config.toml
vocab_size = 512
hidden_act = "gelu"
norm = "layernorm"
norm_place = "pre"
init_std_qkv = 0.0155
init_std_down = 0.0155
warmup_steps = 551
dataset = "wikipedia_en"
MLP neurons of a small language model. Each row is named by its layer, matrix (up: input weights) and neuron, and shows model dimensions 160-255. Each number is 128 + 24 x the weight over its row's rms, rounded and kept within 0 to 255. Numbers have three digits each.
A block is one neuron, or neurons of one layer that tend to fire together. After each block is what it responds to, as a language model described it from the Wikipedia text at the highest values.

L4.up65:122086097111122090169166136142122142148102084145136162159153110169153181168136121104093139090113116121096128100122135108147110163138114138098112157108140102118059140137159100129112154127144114107105122126124124133161133131135166130125121121146099132134167112143127093128168064156109160144
L4.up83:120088096079141099133150153136143185087129121130145159142145139159097162136127135158107115083122151120109116157104138148095117146106117132106092151087149159120088113171140109137122139096086097182139135164116128100174176127122190111140116165128099098117137136138155101135119123132090177130
L4.up85:101090109135143107188158163163118103099122097123121125168159135171117175174145080146145123116126116113118119134114135122132133112122115110139151129092141090100113109098122078121134127138136104165161095142134129115150136138127130101123134159087117088133124122102133136130093127146076145126
L4.up241:119116091106129110149146161093177126113146147093168144192152136132127175168158146145111107106131114137117122130134132143094116132129122126139156089094103103117145175140114096147110147113086121114150100167128176173130105133153141132139115144169093107161165100118131124122124128118111145172
L4.up246:133115114141136105134191128132139143173054110125144095095143130087146136136108135091161106157100123129139121119118097082136101149164108161147135082120113109073122160121142128095131143122161081134131110112130108118159142150147133139118142112143137144129111118142115113161140114126116130098
L4.up334:104164090117149131144138135159115143143119102147102181144161157177162149134128112073130122095104146137135129115150143122133107107155106156126145132075118101105148150118121117108170096126129066126085130136167059112126135132133162126074152092067094103123110132079106123118145082126127155131
L4.up638:110091124113150130112128154121124127125084114119151099141138117154127168142150081106117126097136115154114149103108109125112118153092117105128093158120136151145099144163135090138132158089133063133139125111117120147132138140199095143154115128101097129121166083145119133125141117155130149156
L4.up930:144131128089140120093156126149161123123157106138151130159145135157155151120091111107094130095160153100125152117142133100142142125137115128099151064121093113142112112153130134118098126122134144107077149116150129194147150152132119147114127147106107093053143130094120164110174130091132111084
Description: Inside or before names

L8.up262:115107120145165109157135098098114131132073144108143086162153147096097156164119123106084158108124154103127137135160156108145103133120153117113140153104119144144143131132133156127089143125119102125140120140137131106123092129130154121134146129104115088130162102152158145109133109120096120137
L8.up475:158125094113124129139130176130103148138145129124105117152141151160104138190155136153134141121109142149109128089106114140096118135105160100137136149163107141145101148157166116139081123093122099122130159138127133103109073108132120154157125110097125104127131103136123126114119140203160157122
L8.up782:131140166138147124176139173111144119101121150148098077138149154125120135177119159081146112123127105132137118103166135136161125136133137119148132153113108108105116033125135102128089183108096102118098146143129106074112127114183141131130142108121143129091099111143127137129141122139142109163
L8.up909:130130146146169127171114122125120117135124142147071116124137116154143157164133134109129121114142133185119103072144138122104144120128149147124152138138106147060063132173133148166096109104113139141102090112112122104102139125132131128124095120138120121138115146089144096138148124144100143151
Description: Article "an" and fragments

L3.up722:115127133111119135148149126125109127124141137097104141132150118119112169149158083126180108117130153173092142143086126116103133125134154105106111110110130154123131135100152110160073154142083086129124086103120126129147135054145116101162124128121125167159128100104164103130164142133105151126
L3.up736:122114137127137162154145100123124113086129124107100132129124143131095155124115151135108112102104128129098078099133082148124118134108142107124109151105156133140121117139146148159157133141091104138155111135127083094087121081108146151134147127138099097123095123104179080126122144064184123143
Description: Second letter in split words

L8.up135:112093104132178150153117111137138115100166131138119122167136153140104152123089154151116113124106115130161127136139116115146114108154112103098141070145160103159144112140121142113160151136143182133160131105133139134154158105158081155159157124124124159111126091101148090182124149094144113174
L8.up189:136109140161139126074146174147173098087121168135101143140141116096147104149155079109140143104111126143170112102129116110109137094173115100112150141127163129160121095128168121189120126107095089114145096136126125077104142101147166129136130130115144156140132114115140109121119144177162123134
L8.up876:142110088085110121132151158100139146063141119136122123160137123098150159172145119104085120118089088146157129125128118153150123152166107082101080088145148121151131154145138149128070119151089124108174129110127107085132131119173145136159099121117124125126173111166132107157133106196146094129
L8.up997:140129095048146101117154132152083093116153109112110141106137146074108160165150146130094075114107140153124141177153159106128122111134169107114111151099142156169111140142139138136103131145119097159155172090136111103115120099106123143145113137140103156101136114134125131140160145135135119096
Description: Mid-word subword fragments

L3.up625:135113136129140110106153147164141084103134141117119126092149163112127131146155130176184126131102109158081173129113181135129138122100132081145134159141086154118141165130182140162087165101125113153120132091123121134145124136142121096129109086135140120114138116160098102167169105145152141142
L3.up695:132120118122125166128134151179126089115124142106127107152150134165124167176123121151129102122130152091129157112148131141136116110121126072088129116158125110154144131142145140152163157138112126139160154122142164083143117131155096149160101128099125124124126084138114118146164103110134130146
Description: List numbering punctuation

L4.up168:145103102099140115155128124123125118110090155102151102120118107129122120164106075087117111148123123120135158141138113139134114109160153135124133105120103099150147119145131164151155158121102089131113097131167155132141150135122131144184113168144110138105187126187108131135130120147128171163
L4.up254:148127141119116100132101162124133153148112125095115101130132132167118126146157066111153134152153156154122115141141170158119155120180105136135101082112094154099141123124138145137115130135142106122085144151141106088147119113136181120089123108152095116110173128134104129134157105147141155167
L4.up418:115118116138155132118107171169148109112118077126153140172145121137152139137140103110131110123126132147127112123171150129160155096150097141078112086114136084069131093112130130113132120138110101082125124155134127138098081117130149117098137160081089159124130122119096167125163134148106137161
L4.up441:144099125095143134146158135123076153092118095104148171125162119113107159171115112085101104133137148089164091096164129082150140110171146168099117147104143100103132142125127127139129127130125085124064108167151115128084129121142124153119139116151142133153118114125140149134107143114102164143
L4.up495:148122133130134142113149110134128171106084108109165098104150135100127110147124107106154118118106159147170124143146125089125130100153143111046072088125121145135133086140148150113127162129143098139110082110143128125165133105147113113133130143112140167105126107127121177158145145101116122133
L4.up585:141166117161135104091139098132111163144082081088162124124138112119101194159153099103150131123129139125131091091145110136154108112127084122106110125151120090096102095119130147128109131113150093079105139132184121136134131170150135118150138158138124141101136139150135155141128126114126136100
L4.up617:111115125180123108143107140153158087144122113136146077118140187124115147162142107145100122088111131129122144093099152094122153098099161134143141111128132117119117110118126090137128110120132136134142111136144145137131116114198098112163127121128137130112110106169086147123182145181170128136
L4.up714:145067130137130128149115176123124140116115112092160117109146124156118163157109050105186125112100145138168152124099165148117124073164125152116136112133134095077127084122071146122150122124146102082112100116142131115125098142198114120087131132145126119118127133113130162174136133116120142124
Description: Final pieces of split names

L4.up50:171104056081132082125135160116109143117125106124154119129121145118107167144141073146114133081120146119162146095066100141112119138168143110083162096112141125137137175129183101121124125137123135081140128121136164137143117116128116168132108132117105170137085146148130094147143092170135111150
L4.up429:157165130092157127163102110124140143131127073128130162137132130128093165175134116122149135071082104122094145125094132136149137116160087107157132088153083128095110136136173172148154135145127139085103107101176096144131122136097112149139134114128151173154167122136107156129187098141179154129
L4.up454:132074122126158131100203105148116140109132125155149139110136138132170125131146109165156118156078136135106137114101111109101146123126111108129125147080108129136133156136188108137096147133167125118117123131151125153144146115129112141165104131127113116115120138138126107154141109185127102177
L4.up652:101130129116149113164127159128157083168112150119171116117135146110072123130121100100132124104092110129129148155167098117119131119125160121115160163171084112099144107124157125120119150117121093146144092115135137130127134129125131136158118124113100162100169100149127125107131141123131159137
L4.up758:143100106091146127127163124139113109126146093119137094099135109142084116135132106137162115109095105137155143153134077146121147083129118090112123146124127137083100132169163136110132134130139093139130104129100141124119123115149100163155129105140119157151123149149140147153165119149154200190
L4.up829:155139130097132109111141123101115142144141102120136148116130136108111144151116120116142114090089169146115126099135148127147119102139120120075153124154101158091117156129164107157100123130149082139104154108113157106119153120137115114143106131172096173099163146165133143157125166150160155159
L4.up857:111138111104146115168166124131090107148096154142099136148143110120085130125107123116117107134117161137109126124145105092111102146149075131138145116152058106153108138165132133140122126123121134076140123124163138114124109115124137122170133128089139129132103147143144136161155107123166149162
L4.up861:149130105106144198150154147119105150128139133141112139147135151073122147165115098129162129131119127127155145115110109126110095121092174069130115113132112142141168157120135098115148164122110111105099126143158097156173126115097094196137125120146099093179137165136152106155175102151104149115
Description: Post-capital word continuation

L8.up520:125145139135157105136182158082123149120145175093148132135130130109184126182088064139113099126134103085153119127129117076133109100162127137127131128095143110151143136122131152116118150147157126138090066122161120161199123179123109166113099143151118123102145115161129101125141127145088121132
L8.up620:108104098146148180120151122174125117115135124114127138155159177165120141166149100145120133188098110141128137094149157110115106075171121130093147142131130123105077095104124117134133138112121109159135105160151115092117141110085111093089120144132130120134138118133171108161146152147121134148
L8.up768:147079135126095143121079112112134125111114108073140123163169127155094099160108105114098129113087107113124175145143130097112098116139114158110127154134150122112163127102112145097077113126100130138129148123161099130139124102119140136152113114128150121147145128126106074130137100173136137113
L8.up992:158139096128151152094133144128135127104158143077121129134137149121162151123098153178135119140116092155127058105129096143105071139118150099130106114131149087112103125156155100115141133108113116128173139163150148119117141135091137125141156129141148103132094127136181168133146104141177120140
Description: Mid-word fragments

L3.up241:132090088115133101143131151156128132114106129097161111150153159147150125182107094141080137139120140126117119112112121151125123082157157121121114102140130126094086090164134128098155140111147082104124143149070139147122193158148135127140131162108117134074148126133126168103144110119128151104
L3.up907:112090101119111080128144132133149147144101134105192094175144155130161109127158115118093137132133145124144076122136168112130134113136179123124141141098099095123114147137099147093109133147139142131126103174126124147138144154097130137127114147073118103111168077147136153109129114137106164123
Description: Proper-noun word endings

L4.up1:131087106152161150110159110121152118139083118084107128152147134140129157167155154112092124081109113159100113083136143137141099086124169113154128144158162113141109144146134092147076122094088118093155085130122115127064119092166126127159155102114115134134147112136173161104129115150129111107
L4.up222:132122111121158149155130160105129146100130137124126183072148104096122121109156120135174126104142146159118168108108101105116087126121179124130102147130137111129119185132124104148100159128126131127111095091149104099132123103152160102147151107147122149120108149118053124124165128162164128143
L4.up344:098118122154136170173156141123153122113158137086085154130122079089151116151137130128166101106110131146158144162118115115130135076087145107117169115156131118087130119148106111152138147168121157160122095101182117139103104092156109145146124132156098132160120162113146129137119147134147108165
L4.up351:116112120130141121127120086139134154138130142110133118175140112118109128142080090117080143106139136133125083124117130166165138096123168094108131127119165145139158137109072122114114112132079165129138127127103168114093128126179120161125141106117117127105150128143166167106127129146119145134
L4.up555:120139141100146130124126148133147140129097121106130172129139143118101117143132148115126109063100098207107072095105117132104132129092136086134155148141084142084089107123146114160072113105127138110135076127115136129120110134140108125114137150109131111150090145174155112156133112126108119095
L4.up593:134112109129166174141151127139168127074105148103103131121136135090121098141099146077134109110121128146114134079134079101167122106143170107124155149111119184098083129147158124136175121137116146174138115110139119091115074120119105102125142145124163158165105132152165131164124160158148081164
L4.up602:129112154131156155114120146142130100130130117130105125144144145129130134139104133150117103130092135117113170136129136126118102078125147103138130146163124121135082124121142143122106135139109135118143082104154110115087081122150109138197118130109123135064150123180131109129152158113126114107
L4.up927:107137082104123116111171131138154107151111115124092138141125134131123156161155121139092112099113091141124150087179114158118143108152138101109166156099089120124124111149135093122129142139114110124146122186135130181104145127101120165127131151110112131147159151158137153164170114149128116148
Description: Inner vowel pieces

L3.up269:106109080101159114115170129184138117116145109103127095156127106131149177139123112133111111071129152117127148149109093151169137109135127126133128129076139096156151130170157102120132150115102095120132123115140152165102127111183133155186112151158098118137150128116115092112152128177106119165
L3.up983:131132094135129123167162165177120156126130142106145110163140159115100131192144079115118119112119143124145178092112116114133110143134146138144154090113122109076144151135172108143143134125113109129160113126124131164116080104161104141155125106152123080134152104114153098118167096155163150175
Description: Second letter after capital vowel

L8.up320:133142097155087143138149154186121180117108145116090109137177129101113163127133097168155141155137099127115106083094140109137091120094150129162127128133091132070107104133128168143095125122141105085094142143105157147162141169111091133141134110107138124125130159105102168106133110130102096123
L8.up445:165066149167153101179122091162159156140165134159140106135153151146089175101077116110117131133156119116125110124139159130092119174144167111142093145120111146186120102140127119116089124126106090101100152100119147132142166149147118150116134101128103166092114163116105113109094103144111178124
L8.up607:117072113124141114135127125114126165094103117129150102112157137105121127140132072106125085154173114113143110098139134096156101101137131124096122124090116163146164138140153191117116131164139119124146134113136125124137151107145074151121144117107083130114134135148129162132135110089097150131
L8.up707:119090100101129116157098160128122165110115122136155137141135138142141129138121106173146142113115097122094099123095164092121110147139138173145112149139107099119123090147139079140113111106117091083152104096150087118147135162161131144105173134142137131090146121138131156115107101113125148141
Description: Given-name word endings